config.toml
n_layer = 10
d_model = 192
n_head = 6
n_kv_head = 6
head_dim = 32
d_mlp = 576
vocab_size = 8192
activation = "squared_relu"
norm = "layernorm"
norm_place = "pre"
norm_eps = 1e-06
positions = "rope"
rope_base = 10000.0
rope_fraction = 0.5
qk_norm = false
attn_scale = 0.177
bias = "all"
tie_embeddings = false
parallel_block = true
extras = ["capped logits"]
init = "trunc"
init_std_qkv = 0.0404
init_std_o = 0.0
init_std_up = 0.0404
init_std_down = 0.0
optimizer = "muon_variant"
lr = 0.00613
beta1 = 0.93
weight_decay = 0.043
lr_head = 0.00393
grad_clip = 2.0
warmup_steps = 200
schedule = "wsd"
decay_fraction = 1.0
decay_shape = "linear"
final_lr_fraction = 0.0
batch_tokens = [8192, 16384, 24576]
seq_len = 512
doc_mask = true
train_tokens = 110000000
steps = 7053
dataset = "wikipedia_en"
MLP neurons of a small language model. Each row is named by its layer, matrix (up: input weights) and neuron, and shows model dimensions 0-191. Each number is 500 + 25 x the weight over its row's rms, rounded and kept within 0 to 999. Numbers have three digits each.
Before each neuron's rows, "fires on" lists the tokens most often at its 100 highest values on Wikipedia text that the model never trained on.

fires on: " and", "s"
L3.up223:486496476509517511474481491528510511526481496463455502454526515444478465473502475495495519504495545543502464499490466484485508516476524480518500488509483510508528496557518554528528521493480537498529491500524491555511503465472496538532490455476488495485503473469484521529503500545515546495531513517544467511546496520459489488528464495468478518499484471465507508485477525504511522526500496500490536487483507495536560488485427556460491484515483484490483512510535490471489548514492509458501438500500495472509501489484462510517473479462455493534501467489504544519484523491504488474

fires on: "d", "ed"
L3.up522:501470515469568511452499533497544526487525496493504511490510461496535502490528515481487510474481489505495527489476517489518522488518504536465518495500500495505494499493433529499518518475517548475515500451482521501493502499500473512473526451505543496506514506496487519479456533517524508480531522503521530510509488498562536481465515506505534464530518532534418535464466538474503491482536473563486502487518528522517483471566502526505499498482478485493508475478499510490480495493497471493508504504525500491475542438518463501542466489501466491475496508494467521449526490491454490475

fires on: ":", "'", "ng", "g"
L3.up469:475468464545469486469444570491501521488487528548465514453472511511502502480501497515514486511514504466507519493471479527492511550496486495492497467493513498494515562565531511535466480480467447494502523499478532525495524486494502465472532485550517505520484503522492467478506495462530513518504524493513504504512488485514472543467504484517522516480540507506460531537512470507511485489520465531520491490475513443531500499496543525498541505538491458463531505483507496515495516516466504515482441555500436480464494512507533524511516507499505530492510485504501487464471496526463490498

fires on: " of", " in", "gu", "eda", " ="
L3.up214:473516501525492516494468515464500466513501509529486479535497537447484519474458493487453481489509525455492491465543498505511493521489473518515529486493559540464531497494516475487499478526525469505503508508524485476494496536494468519500517459521467451502486490527479530484510473470442515488491504535514485507526536488465495483526535534490496513527534516483452494483509522494470509505469508511506504476529469518474536495506464492506500494532481485482477475544482494506532481536462523467451483525531493505525538552543525534459491513461482480485477517508481500500524530536492574543

fires on: "dal", "r", " and", "no", "ron"
L4.up58:522507540481555509496473472489488514521511492510464474498547453476494499510525525560518561443468478510500488482469489486510519554516501484499498472500518525526511469530492503515536522509509491492484487467531502519524486528446474511470499478526485483489545513507448523509504539510485489498506499490531480488507505537466483512504541489528501520492487540515439513544489556528498508489527516505485505521477539492528482508512472518496484480448515479496467512484508507499524546462498471499451504450496482479496504503508469537514480459457519518464527433481495469491506520476507468480

fires on: " of", "min", " at", " for", "pt", "os"
L4.up574:514485501479571497498486481531510528494517510487498502516513473450504500517495474567444497513493505519511488471517472531458510501500510482520484500510542517495458463502495500508471486494494479462519456511482515457496508515486515487481466495500478492484513522512490486452544491515521489545467525494472558506507498523507471538516513461530475483502517532518499523510536462502508519469437483505511461474496512538507484518503505476464505514508540527476477519490488495534493472512496509516542478568486541472499538564487481533539476496530454523496474503534543490487449514511478496472

fires on: " of", " =", "ed", ",", " for"
L3.up340:528476472518517493471484531544518504503462499524487498467501495481553472495490473511567493551490506487510529502527526482537504492492472501491480452516489510535551478526519480504482520500484506508467448483479548535495511544465501485461504498498479515466482470517483523503532529508474513491491462566510506472490476491479499500521498488476503466557505551487508517483487491492553505457480513487480514476500507500491549517511487468509468534509459522508477499508490500480450533502528510540521499492497502450504501470476549525503438524516470520498459499521472501456544508538484487488

fires on: "/", " \"", " a", " i", "mi", "-"
L7.up571:464501490519499508452491464501525505465475509522546496536503519473493474465485527539510500522499496494491490485488501520458444472478492476478543514461501512479487516507506499449534552512500508466486472490476543482491510516474552488510557476509447471471537507511488495531499461544550511502541531519514491474521476470476523519552439491503479519520491523499510457547481535480501504465484530498520515508467515478502482494483549542491511483487538494468507503484473514523536473484503525461516525540490490526503454526466457499501514507494502498516496485535496492544485485533486517498

fires on: "e", "i", "f", "ut"
L7.up258:480507497506497484482445497509500501485497489494493525504517493446492506529448494528517450529504525529494494511494508490525494535491490553447509487485461501504508507496521529481509482452469537478546514455512548533475546517458510487570482480511519479506494503498503513485467503495447505519476444496477474442502508539500516520489493522518519522517465516462476569521435513513500498534511474475457511522524516521488506493510492481538495493515486505462468490515518498499472486476506495499542523530521488518507494472527478541513503463515484512547500479539544510508503522476518554498

fires on: "–", "-", ".", " U", " number", "fa"
L4.up19:553541469477510525494523492515490518495486499517432507476480489512518499484468511492517507493519490499447540489521521509456523512480544468501487489501485520501490449492543462479526502510470475492532506475549471524508529522487475458486529490507508500523534495435496530493492444525509468548502538505487503496510472520506512506489488509504485499495479500522492496497448512508514526460515474539493498536499505511548471497523521471473511550424515519495529522485523474476485481528523467484469557535512466521457507543500471496525474500510496512471531512522552459481514500518501506521

fires on: "ed", "st", "ce", "inn", "red", "inc"
L4.up314:473500480493512509496508531488514527519511500503477512513497522484478539496488509496532522519497490480533475472517551519521532495550483480476516452531498473548512540449502530510512498467470515532469502496505530501472507502483453539496485470509465467467536499494504526508498492547472498495537504503492486528485523491477471485510539472480435500537488521523474549497449481476471508492506515523526492496520513497534528512471541494472533557505463470486492533505471508462519495532450447521542476535503487454467497481477455509498502483518470507526489477514490455468482464536505512518

fires on: ","
L7.up221:474496534469542442471468501527502515496479489492467488520537515469520518447496531499490490513513502541545496509471517519526536512514420480508502519475507533517506515495492473547510526530510537458523479487510535519524545497484521506511480484473498486496454519440485496521543481523451518513522468485500493523498475503498499491501525542494482500489502468501499513480499517494518496459545513472513534496503468513509530491491467521501490495493502493505502525502496469502498534494488513474488467534498497489458493525459479508504528490527502479435522542466494572518514450512421488515

fires on: "n", "g", "r", " g", "ar"
L3.up203:522478488535495453503508524477468515463507507480464488495487521458490538506499457525502498527468502470538505531476499506505485482498544491517471491527479458482495520484502524468503475464523518554524477541530526446502544503468492532503486472473523486499496505544501519516492491531486521515537513498494511454507498540529483492487544489512539518498541492506514530512495487467487529514500465516469492481468472470518574508457498490520495469495513519463512489477499522471519460494486432490518516463491535479458500499479482468483544546508504465523518521514482530489453524492486536538

fires on: "st", "ver", "dal", "ly", "s", "ken"
L3.up480:451445500508503472443465536525518479520461469471488513520503510501516513512497517544497520505489498514505523485499510510522519477460534476546477541529511478517528496545554499547509507471491466511476508496465484533532530586522518484463493484493467514533480535485489500509502477468502483512474534514552518515499520510498481491473495503456493532498523504495521481482486520481481513507500523506509500520531511486464477492510494461532489495469461484486540477518509506449504495561506511515488508502480517451468529473488519469490488518504446542494512461532485473548471496520498507452

fires on: "mi", "g", "oom", "r", "pen", "n"
L4.up180:468464500510498551551474483512520510487480507518495495512482493488484496471483479547464476461506496494522529472529448491497440481501465502490445483509506491488512473483495510489519516500547468512502508487520520477502477533538479509552525523516480522457514511531486537513509460491499556506518484504465516539468527484509497517500480457498521522518489506492537511529511509540445539537496463446528515499477482529480491509473466486505495464491509484464501508478494536525488503486522514477497478498524530454484486472524505494545522557546479481480514481492497557480484508511466561503

fires on: " years", " year", " time", " day", "do", " weeks"
L4.up525:494506481501493469495453482501474484536456512506520517474479515524522474514520485461484500495534508504477471500506495469486498524485493516504476496501539517520494476490503497481507512529527474509504457491547483497506528493499508529473474515490497570510528498486494483513557469489505512568545532511506520478473490501485483497502507476492594536506462508491478510580526480491534492504472483491552468543512513494504457527488508541477497491491493481453517454483537492469494505529488539515524503500515483460475516459489543517461527481467481483459483465491483502491496528502535551509

fires on: "e", "a", "at", "o", "mi"
L4.up324:498473508505498463477508500498491473474504529461493505485529480477520532521483455530519490518470517508532514494460467502457480477530529524510483504502499493516515501479509494529517487542475523504583481448484505495510513499475487480503467447462504457511472514464520499502476525537511480509484559508490499491467538517499514508479484496508504511532475471513493505491477464474515524507524512515461471549478505579501544560497520539551500493495471486467508500477539523463447491519482476566501551483486497486493474496505521489486486472478490468495494478519552526515513485492496518520

fires on: " \"", "-", "—", " Is", " Si", "."
L7.up191:493483478483512512501464536440539542490449515475480534486500506476459484445508508488505464528512475516491503524509468516491483470501539512520534486439484510506506501492482522553511478514521532481507489492498518514516474481513520503505479531488529468490522526495492461473546493486519497480484528527519491463495488506476506532500497546490488506499522494490479468465548496506459494520499493505517484517453461500480519533524531523503522500463480512505502554466529512511453478503499522454542530502510494495506500482459472518549484537516470497561508532545490475562495470508439479493

fires on: "e", "y", "a", "o", "ie"
L3.up410:491520462541529497456515497508485496499506480494507497491523497482502505505537520509490441487458533549516496452471499487507531490531491470490487546488488459464483512524454454510509538482442510470547515472529463497506505506467528507554501480504472491481490468542501502514479589522487499515475485470523478488526510511501457496447489534503505499480519507488480506491517547471490484501478553516504515533490450492504497497531492500515547479481469494483470496498491513503530487464515499571504541504455514461484488501524504491530496519493485530484509480536494522495447467497512482494

fires on: " (", "–", "-", " |"
L7.up266:533518491487511502532459494469500511518525505470506475503500519462461574465477503517467475461536470501546502507498519499502455497517492485492518504516522479524480460506511460543500484545511503538517515498502511467497483505522479529485489499516493462510572507498497474510516466463487554484523506549529486465434506514467523478505530481476454507513499548480497521481538509497482518472445493493512506556515524472520522503533491485508477450506520468516492498535492469501525495461494500558511517496469483477493493491457500506498498483477516542515453532513524507470500527473478482518

fires on: "it", "v", "ir", "n", "an", "as"
L3.up282:486480510496522449512511521509546530503458469513486504507522415489492459464493477453472512522497472505527558484487484493496499488548462507498480454498503488487491509506574465526466491466475536526453531470469498492486539494507497514541481502508513516497554510515534491515469466557541485522520482470499478465485481475485493481482536489476491509534515528491482485497506481482478523469483486495504469553475494505505469508522529504533466534492501484521484505502497532484513504487477516533524537521502484550516513543523512493456506481539529517509492494506517533546530492504474503504

fires on: "t", "ti", "ith", "end", "at"
L4.up87:501486500533499525495464474479491500473475502524485466543536492511465498496514518517503525436561535483521536474503540478491471524538511490535473490478495506490520479484481537481510479445435497547522492491513486509518508519539544519553469503499458488501500522479524526498520409469483487530497514491516492504525478490509478527501489499539477506510494517524512497509463491524527507509467520460489502492523485496499482486493504529516509536529483470498503504472440471454513471523526473558534505476493486508490500532468505480452520510491510530496498516476480521465470564495505509507

fires on: " \"", " “"
L7.up561:467492488499540532429484506495529488501453555478518440444484506490514494485507500507522510497512544505490477490499479569484492505517496475482492486485499552486497511512507533523535493533499527457532504513499542500481502502491522486495454519492492538476483449511491523499484459506552506484514548534472467489530498525472454509516470470516467502471527489469494474498501496509505485485525451473533519537507485485543483502470479534520515494538478519479504516463473466555493500488501484446521502534484513490502528509455493517527529513496462529495532496479477514517498449482482506484

fires on: "ang", "o", "an", "mi", "ng"
L3.up210:452486471513490503490471486467520487526449465473521519527497468477518477493478516503513518462521494495490512500504495492498530486493515543454454504490485509489491519547519523512496475518493516480551459484498486493470482483503489450516494508542519556522512528499494445490502433529519549538500513500518500530484515478538514502542490504517526470508535514479486475487463541531485508425462478542539480530511488510468527558521484539503493516520523464496510519492492492437493505536539499532483509523481500486498508517480468484497489497481472486479481502503514531497485498533438519521

fires on: "s", " Science", "y", "ism", "ship"
L4.up285:483577523540503505496482490463527463489518485502480485482499499499528508510502469481501527512506488512498508483509513477500501483547537512490486521487468511490470490525468501502483506507473558501506455544474511482486506459486481537528468471486470464499530485520483526533522497501557539537476495474509489506502537559494475550540517476500504500509507529509497541489546499454523512484466488491490509496481480479518548477474501483517495517516471494451509501491479478497478536465533511488524485497454510482486500553488533491530508535423479512469491491537457456542512513533475487474

fires on: " of", "°", " in", "ern", "80"
L3.up552:532463466501521524524480481481486507474489507438499478535451474516527526504456455489487485523463523435513463513570481503510525507485551492529493477503538524480523512498512506506494489505490472475526484504512512508532481505512490512537498476488479496485497507517469506511526504519495509534543551498475475521493538522488466505547470457536463487523480503496468505530502483456526510529518507515478475495459507519471489514503448488496479536507486484473524485543490522501542506545492497479476484495504513483492490526563528470493449499488472478529521496459510510492540513515540550469

fires on: ",", " and"
L7.up387:504497508481505484513539481509545516507475524484501491523531462490502531458529461499529524472485498517513531505489515516509513469539567506447494488464514457474526494461495471518487513523463493500507532527534495530532492470477464510474529498524517503525479489442456508492510510502541476478510507507465528525486428477544526515482514493496455494488455498519510490499501525477498491513490524483487463529476497490511465495525481508535517511474465442522483536500486510536473503501502536573529525490504528500499487521540468553501460490491494512469483526512522468514499449496491459498

fires on: " |", "y", "s", "ce", "ed"
L3.up33:476566497549489497532513499477493539528468489466499527472505505534529508478505500502536530489541511464505497489480523494492505490505531529540487513474453526548462542463481567502519467506519543493516444485506488484530504450482468478477546474505486508482492493485490538487514480481462505478487484468484471505504541485509503518471508454500472484513528507475522503508510493466477499461462484517517468540478504497506502464535520484491477536492487506494452522488479522497480475481514494538467498476497533479527446507497497517524480500484548512477496483539560493526534497528504451490

fires on: "ti", "ici", "li", "zen", "tic"
L4.up356:495500513534527460489486497495517503536505521485530472525455492508484449454491508533475495488469472518543496481493495505442518511524517513500439503503505556491504524496495477521512519494505513516469538510499514499510529452530506474497522479511509509485585520506540460491479490471509485488503519541501541520490516444522497521535568529502485509477493479495494495444508477466450533466500527497507483468448499481504510536545502481480464489520466474472507535501491498456520510496507514475500483555502496560521502514502515494497523511491528525500499508520497486478450489481464515470

fires on: "vi", " of", "n", "gen", "t", "ho"
L3.up570:451528536490525509501497479519534522506502487486482428498491470476509470469472489503443470516506518534505522512508461529481511506531520491491517472512483482471507481555551474510490521461475509502506505513526559468503528493498496458454526486465520528475481464474468473537508487491515489508502521496504493553526477524485543493494484479503484506511493555507459530447456474462497526516479492530538492493490521495483504508529524521516510531481481473489536510501469515528445465513494518539499543504525486473499549486525519518500528504519484521489462520536531483488475474456484490522

fires on: "d", "r", "l", "s"
L3.up67:484487493529507467479468509529527481491465461488507484527462464500473474530487503504515515499460538463495567523472467496490489449505510526485527479524507468525498504511499532551492554511521521521533498530463505506521527490506503466471499481503518520498471537466515499513506482486527475511485538497517525496479505536472496494459500507497513474510452482547501532530488527497497533507513483478462478473470450505515510500527552463477472480458504563507490482474479498492546528508497442501492503491531530520502533537487498497523542499453482508444519479523471471457513504512492469481

fires on: "-", ":", ".", "uv", " |", " zone"
L3.up1:508512506467488512532476457503515479515515508492501556499507492510506526496489460543532516526509484471505516450520492535483503534480534510496493489476536524530477511513479505513482447519583487461488538524477515503464509553488500485457473483473528486535534503495504442470497513496515527535486510507482495480538458486472462449510523516508523513483495500486476520550507496482509521487520485533494459476482488499511512479505526482551482503514550522490485527508506485472486449489515498518547482484491461487497458542480474533517524544481500474487493490491477455465544519527525472515

fires on: " of", " |", "H"
L3.up253:496503480486488503481488494470487540501501524491522505477496502448537505476489536525527508500530549473454506445485479494538530513468486492536540477489525511498538517484500486499479510457520506491493468487514515496508491487494503531486486477522457511490504484528525516508469443439459554497445524507479474506522499502497521470486466463476531517527513526478523535475482477466530512548516466505453488454519507555472513540498547482512479522556496510453514512503501530509512480494545543503473476533504515474524463519500531526475474505506474484478511512484487473455496528506517484502

fires on: " of", "ti", " place", "ick", "zen"
L4.up150:469477530492540505452471439508515526520449488482520527500491505500538501490460508473501496485450570473504511467507490526503526493479490498485507517541531527476527572509526446537536510507508479492504516492480535514487526518503450520474522471454499496495504519503501527482528454480511509506470487504463503511496503473491524501487546496488490477503455483545480521480473521494480506541490480476508486478463505505481531486469471539490481488530481476504513518528522497490468557493526498508510512499503501483506534507482541501490536472582525480542519484496515455489491499469499507544

fires on: " The", " On", " In", "In", " An"
L3.up234:504534509505495557482522470494516487504441471486494528471519521495482512496469537520521487551481515492504412462544501488465497499552522524508505498510501505518548513488534536451486510506519495472481524496492483530491520506544464533503465537452468492516470488505471496526515528490509487485524525484482468506527483469513521526521532508522504464497489503508495532506485464509545511484512487497517530546511523506477510509496512510535483476448520484486464560467459494445504490489511488462505521551492459512468485488495493467496449508511498539471493527516535486495504493507454500501

fires on: ".", "ss", "mb", "ass"
L3.up295:510525452505468504502486495504495527536516550523496516536519496549517510510539477502493484518468526508510490506523491455531499449505512482518438495492491494489469548506532483481504497496495492514521512505496481514440453525555515492451497509536538560450470479543517470518553445527472506520503474522483496510535465525511510462531505481478512508499494497459491525500507464502479522471509483490470468522484461441509481514514504514500481520481470482469498473489468488541495503491501459525484466479529488498526485531549519514539487487446522523498539462516499498504506506504503510499

fires on: " \"", " I", "-"
L7.up276:510487499512517483492504483471495483475474543467490463503506499504502520475514529487465476562494501505500533522500518504459478521476486450536540519487500466478529505482496496536486505494523480541539452499478531494487518524536530491513515469510465523483476534478475537519505475505527476508559501526527502519534525515556493515496506518453491486502474488503494522476479506446543453449524461524534486504517534506499477502478523493545477480494476510501520492500501476494488510485478461442513526538492494496507509555461438502532480501485512498544492488524450514523519468452530515512

fires on: "-", " re", " by", " Re", " dis", " |"
L3.up317:472537506514501542504485547484486512503506521471467517511459509510452541516466510508536501465533522525487507465516502512469514481504494506462480477494490490531440551492530475507504496494474501476510483541531504493480478486491508488489508512508472456546498514537469491520520533453476498482496516508498479467512495505501537500535528470487495490511477520503516472442457496507486515510496471495516537530524509486538483478498479527500485513518532518458582565523518527496534509475499493512489529521493503451462494467493478516457476472491532449521516507521487506454532485479446496465

fires on: "al", "ee", "ate", "ty", "l", "er"
L3.up417:483503462476485469505474510492471499518540502498479513475447478501470461471530531509484524498517534497546511494513506487517480492534483497483519498487517506522531515519513513530493508512486497501466512469506496468465533455494523499479490517533473465490456467486517482488462472527478529536512544508511494536524555504460533512511485515488539511519525458486500487489498547502534534429443441520476497490514494484508511527506506504457509483513457504528480544515508553529552521502506505500499499519566505474464482515457492496522526502449519525489475489501539526494515519544512514525

fires on: "t", " of", "pl", "chan", "et"
L4.up535:478522494532519521471501529510506468525500507488505457501512444494514485469477483521465521467508558487539506529541483516499495462498449476498477474481504519487468511530511509544480527477484531479537509490449555474542509511454488528541463501480506500507457526513519527481489524513447530508523488504493482467517467506525527472543527540470442506509519471516487492474476522510509500510496547516540502504464487498466501493537498511505514501505572509491451488485501544509459477503516468496534532502487497485475504507519490513525494554472504512464489487504481486496500507487480498436

fires on: " of", ":"
L3.up285:481475467523533493435470488516460517500460486488474511459524479498503519462486521448476495513509511523512500459480472525531474520483515518478525448523480483513512516536495534494499508526539487514509520501488505516481489535496474553495503440497500510470461521500510471450529546474501500504507530506490508483497465508487519534502468499464525469461558503452487516519462507479507510516551542553459502499506515508524501480512547494468520524503477495490486496508516517490526528474501492459525445514493469493496517488537563510555501480496509510521486487469487498462499497506512503556

fires on: " and", " &"
L7.up128:527513475505501471455557506494528504493500502501489465466539469517507477511503522504466492441524483524489553463512513488465485473555429528470474472492491499461458517520507539508449529487480516514504554512483502521495479505459495515472484527509528504473542458480491482520500511476543506491461542541462500518520497485470446503505494496538514521501504491489502486537510539520482497555514534507499488516505500525493505483501504522468531530479481457505481500526497511537452518539523519507521479484534517519507481470552509498510521499474509513503514491485472484533442526512481517484

fires on: " of", ":", "{", " and", "iber"
L3.up105:498477497448525487472494493554473509488501466511507503492495490481449527473471526511470484525526497485443493507448470506495522497486477508481489480539499562509504514522496495462517532505493480524513504519501493554544535489467523516481456475461506511524467469491503523521493564461565522477467482499526504492533475490476514490500529492484499481507461527465501492526514523457488487532580529512496528534482449531513543512523501532503526480461470497489492509479505507512480510511548520462524508506482484530461492479537509508474500494515529502521497509498464531490468531484516509516

fires on: ":", " name", "=", " of", " the", " species"
L4.up406:540527484518500485517503483457548510490471497505484504496513469448499440484528508495473523492481484569549507448530517532554485519538482522536504508459490535482492477532449508500506486488490516475472534513461529519489489470492498504489492528506471524482534467497516482494488481517500484456527512479496490496501512465479507510547458503506506510547525507456514542482449461511504524483495495540493524483474438463483460530492482474510469489490481496481535486487513525540500492501508502542517488469524557470475520524471477486510507526511518501498536507500528515490545486525495539498

fires on: "s", "n", "\n\n", " and", "The", "d"
L3.up446:493477476476508557524511491499501485475490493510492509508510468494534480532491503499530515481565506488521451518483480479475505471471488466503470475499502521513511479460489449529490468516484515479522435487478495501525535470503441527468526512478502506492527532531514521498476526503466530464503515510527476529527533513493513497491488490495518535539513526493415532490486520440491478484531505493514525535506489475525491479511563521447466489504519542484512478545514475455512462496522485499494502485508533508503511503547478489563531518499481503506512509510496544530471489466506496478

fires on: "s", "ns", " century", "ons", "ia", " Empire"
L3.up85:518524503484484480492458493527502494501489488520488456483443523507495497555502526498536466496496479493473474469513469468528521502504532498493481524440511513503492510528504509491513500504453495554496500563494476507514526516524458540553464468507481492528523484509465493529508569504515504520506513490508456495513528496487486485452521503502499509503469532496468513534518489482513520491481498507501463469479462539522506471518457507562472477473546515492505502547505450514537522488495489525480480520505490475475477476499514518502513531442462546501518472484486452471520471496537524524

fires on: "d", "wa", "na", "rs", "x"
L3.up428:469512537477526507484445519478501497532452518521479443509491534487514511540506515528522550505503496483513555510479508541511526507506493488511506504503493537482528474502487493509509478480495583450504487505485540469490467488506463485483514493496498534530475492509523531511486518465504509505460482501509479530500505490507557508459497542486480495526524425510467480504516519509443457504491501511460512513501505533423501526516507480484509513478512495505525520534503492520537493463486501505489478500488490451522506470469515485493499486470517525489530442491497503458542497537538537508

fires on: " of", "-", "ss"
L3.up3:509513493488531510505519432462557542541526505531478541492501505478470470464493476518433514521504495461477518463486512539502484488485525505491493494523511555516526530478461506486527512514531455463503501534526528527466518492460507461473485451498497528512505478516524496507497456525446464530496488554493479459557468497510548475522507482540482514513479510481516483519501483522509499470500483543519500474473492488499482515514513506492510504500501522471450497551466529495470506482498499512492497497521519493500477554520482552508492521517501513491519489510522479460525468498542516483

fires on: ",", "-", " or"
L4.up37:486519474531493456524515487516484517464516520516512522496514500480489517488474536511482466524526518529469482480476539540501503500487451508517529491498547502469473466499512497476535545492521541498505496537483487509512488523521474483514510514496557489517497500501462497525511455493515567489526533489470477484493500504467466470482480525498504504527487493469472496581475471500518498503541519507501538494497445527478487509511553549487496511467490511520426512492538480511455502505492483487492522462469476481502495485485451530492500457489475492473539492487490477518482521515424521504

fires on: " and", " then", "nt", "ff", " even"
L4.up101:474470533514437467489482499495486539511510498506492503532469476517508490488474499515464524479473483521513505522502541508529498515521561496492450502472543508534506522457521541447482541552529481502525494483512545461514518474493453456502472496515511512473443469525520504478515488504539468491517484515495546507497486494500505522495549515506477548527480488510509505495502517492482505526476515463500517524512468504498461571487520487513535489517484475449501488517468499490498525457511523517533508525495525443458519491462485509509488525505534488501514451500509566490489523481493513490

fires on: " of", "'", "ed", "-"
L4.up459:505500454464502495466481494475502535524542458510504519501482492465488506461512474489502477503462529494474454517505477517521483474514509502509499462481518512498487509488539471523515529493534532476489493486520501486489489514495516510459516516516496505490469457476487495522530525486515525509495513537497497491543535534431534453531500493440512478513502502470495472505478450510491512481535519533505518481553507546490537474536511559515539505547551463502504526461481500477534500522491498548510483502520497478468499481515542491507480492454487509473479475511485533464523422522490523489

fires on: " and", " &", " or"
L3.up267:497520498515510497515506486487517498473495493494530488488510505507477436475461501471481518480489495499511495480472507501569495518504468489483452496479495544492508468529480482492501503490496566486537464488512505533553471527481527474505510483486482526524517485523530508468478509531503519504505468513544506464515525464470472494530562432477516536533538536525511512528477530481530489502516540514520495514522481528469512488472514509485468504468489498500494482482501470452498529498505497496483483479511513494502502490506415528562478508516486503467502465557469520529462503439493500518

fires on: "\"", "al", "tic", "l", "ic", "ble"
L7.up492:506447489499518469464515508553533546453482452460494504499516513513473460497481572477532471465471490501489507468548524526530517503533561510463480505491507522524530487490501513461528497529463503474480532506495534508512499483449493482498472509521496501513489464522524500488478478520494532538480508480484505491509497537464523469496542508483479544548430481497515512490523535489515482524462557482498488509498488495540524480512516511479480471499454481533478504490466481491549503468511472465475489517471506505512484491485474532500496511481474532503490467518499531481502512522510535493

fires on: " (", "/", "}", "—", " can", "-"
L7.up30:460463508477510475484472518506475517533460529504462506444506487499526521471504512504500510497484462520550522558516537530519418440471484518471539503454499481495514499528489474500529493516471505473510515529498549490502448487541518548514529491501486532480476527512479520488486467494534525487495530530515505515506514546525520502524516518489486496525537509517547502508483466461503496520509504480511468517477534489541476467533544550484500487480514508521479453482478466506495508478487498481531517501525498458525485491479501519507486493513488541532487518490476509510441481496513475465

fires on: "f", "g", "'", "The", "en"
L4.up469:515489540497514503474471523562492531473482456545509523512507498528501500480501497462495549479473547530532501469495481539481505507479469469489486439495489503532551524479516512535487457472472499483477482477503536509506527531504505504491510493471511464486522483471495516488498499468477527506512484512494480508469499497491472556468509505501484559510503511526483480541518459497472529522536510455481530464513548508449493478525493520488523503505474503469514512480504475532499494516510485515501556563477485513528490489558469485499494487509496508519510482478516476522458453502540530439

fires on: "ub", " Sub", "ist", " than", "ita", " Nation"
L3.up125:518491476490457512472490505438483505477459518494509515507507512536514495472518489464510497545508490484485476502492483525495517465516516501495530527470507528451524522491476514482513493511490491455527498487497514481490512532539485481518504519492547510525487515537524513499495474485476527495530511482491482513533528511468506584559544538442518468477472471504534533500516500477494473518484495497452495541465485483523451511426496495513498503540475541559537532505490479471519453506492479481511518533509525474518496514452471484510513494498537495510499520484534515492485500490527445510

fires on: "the", "st", "sen", "wo", "ass", "no"
L3.up406:489509452494499472491548493484488495484506522504529472585519496540523499542499459495435556524474500537491497480475481427476533461526484465488512513502474484520492534504506475485500484442505529490500482501510545481512487503505507482458511514500513502487487487517470485488556539499543533512474522505508479499489462522489499480498463512518505525521492494486502517469539457450454518515506474521506509519526508498495481506540549509486495531522455493485513538476504520463503514506505514497484501483543485499513536514478505555480506519463507504545479475497507529483457497540518523470

fires on: "d", "ing", "ed", " with", " of"
L4.up148:458463482518553513477524498543534490543490532481509459479509483426531543524535508506498475533499501491503502491516536523499542565497484481500481467502522546461500500491498501506503484463502494474493496508470514531494504501505511515487582463497446445528496514504498492489520512496514495523460498523473464531520512476497505476537503517481488533528519513503491532464469522497500490508474476494532475498498472439495465472486536460493483518476466451497482456510485495509521537544483546482517512490489543504484491510506481498468488491514451501475497501503527512498517499562508512491

fires on: " of", " to", "ton", "um", ":"
L3.up89:525475452446548475484524484495466504497489504459520457530476471464518509463511505494510502534509488495562492490466499478534486502497542524493515533537500506463480504491499524480500510477520490496541505529505486529555507495508481561546435463464498499492483524529470496519515467489491495482501486534474488487532447494460515517516496489487532489479513517489514509460504514474518511560518563504457515516510510509498518494546523464507494490528472525460524482469439488526504498492526478461526484523482507504521479524514459500494483507482453521542485500501521472477501495496522533509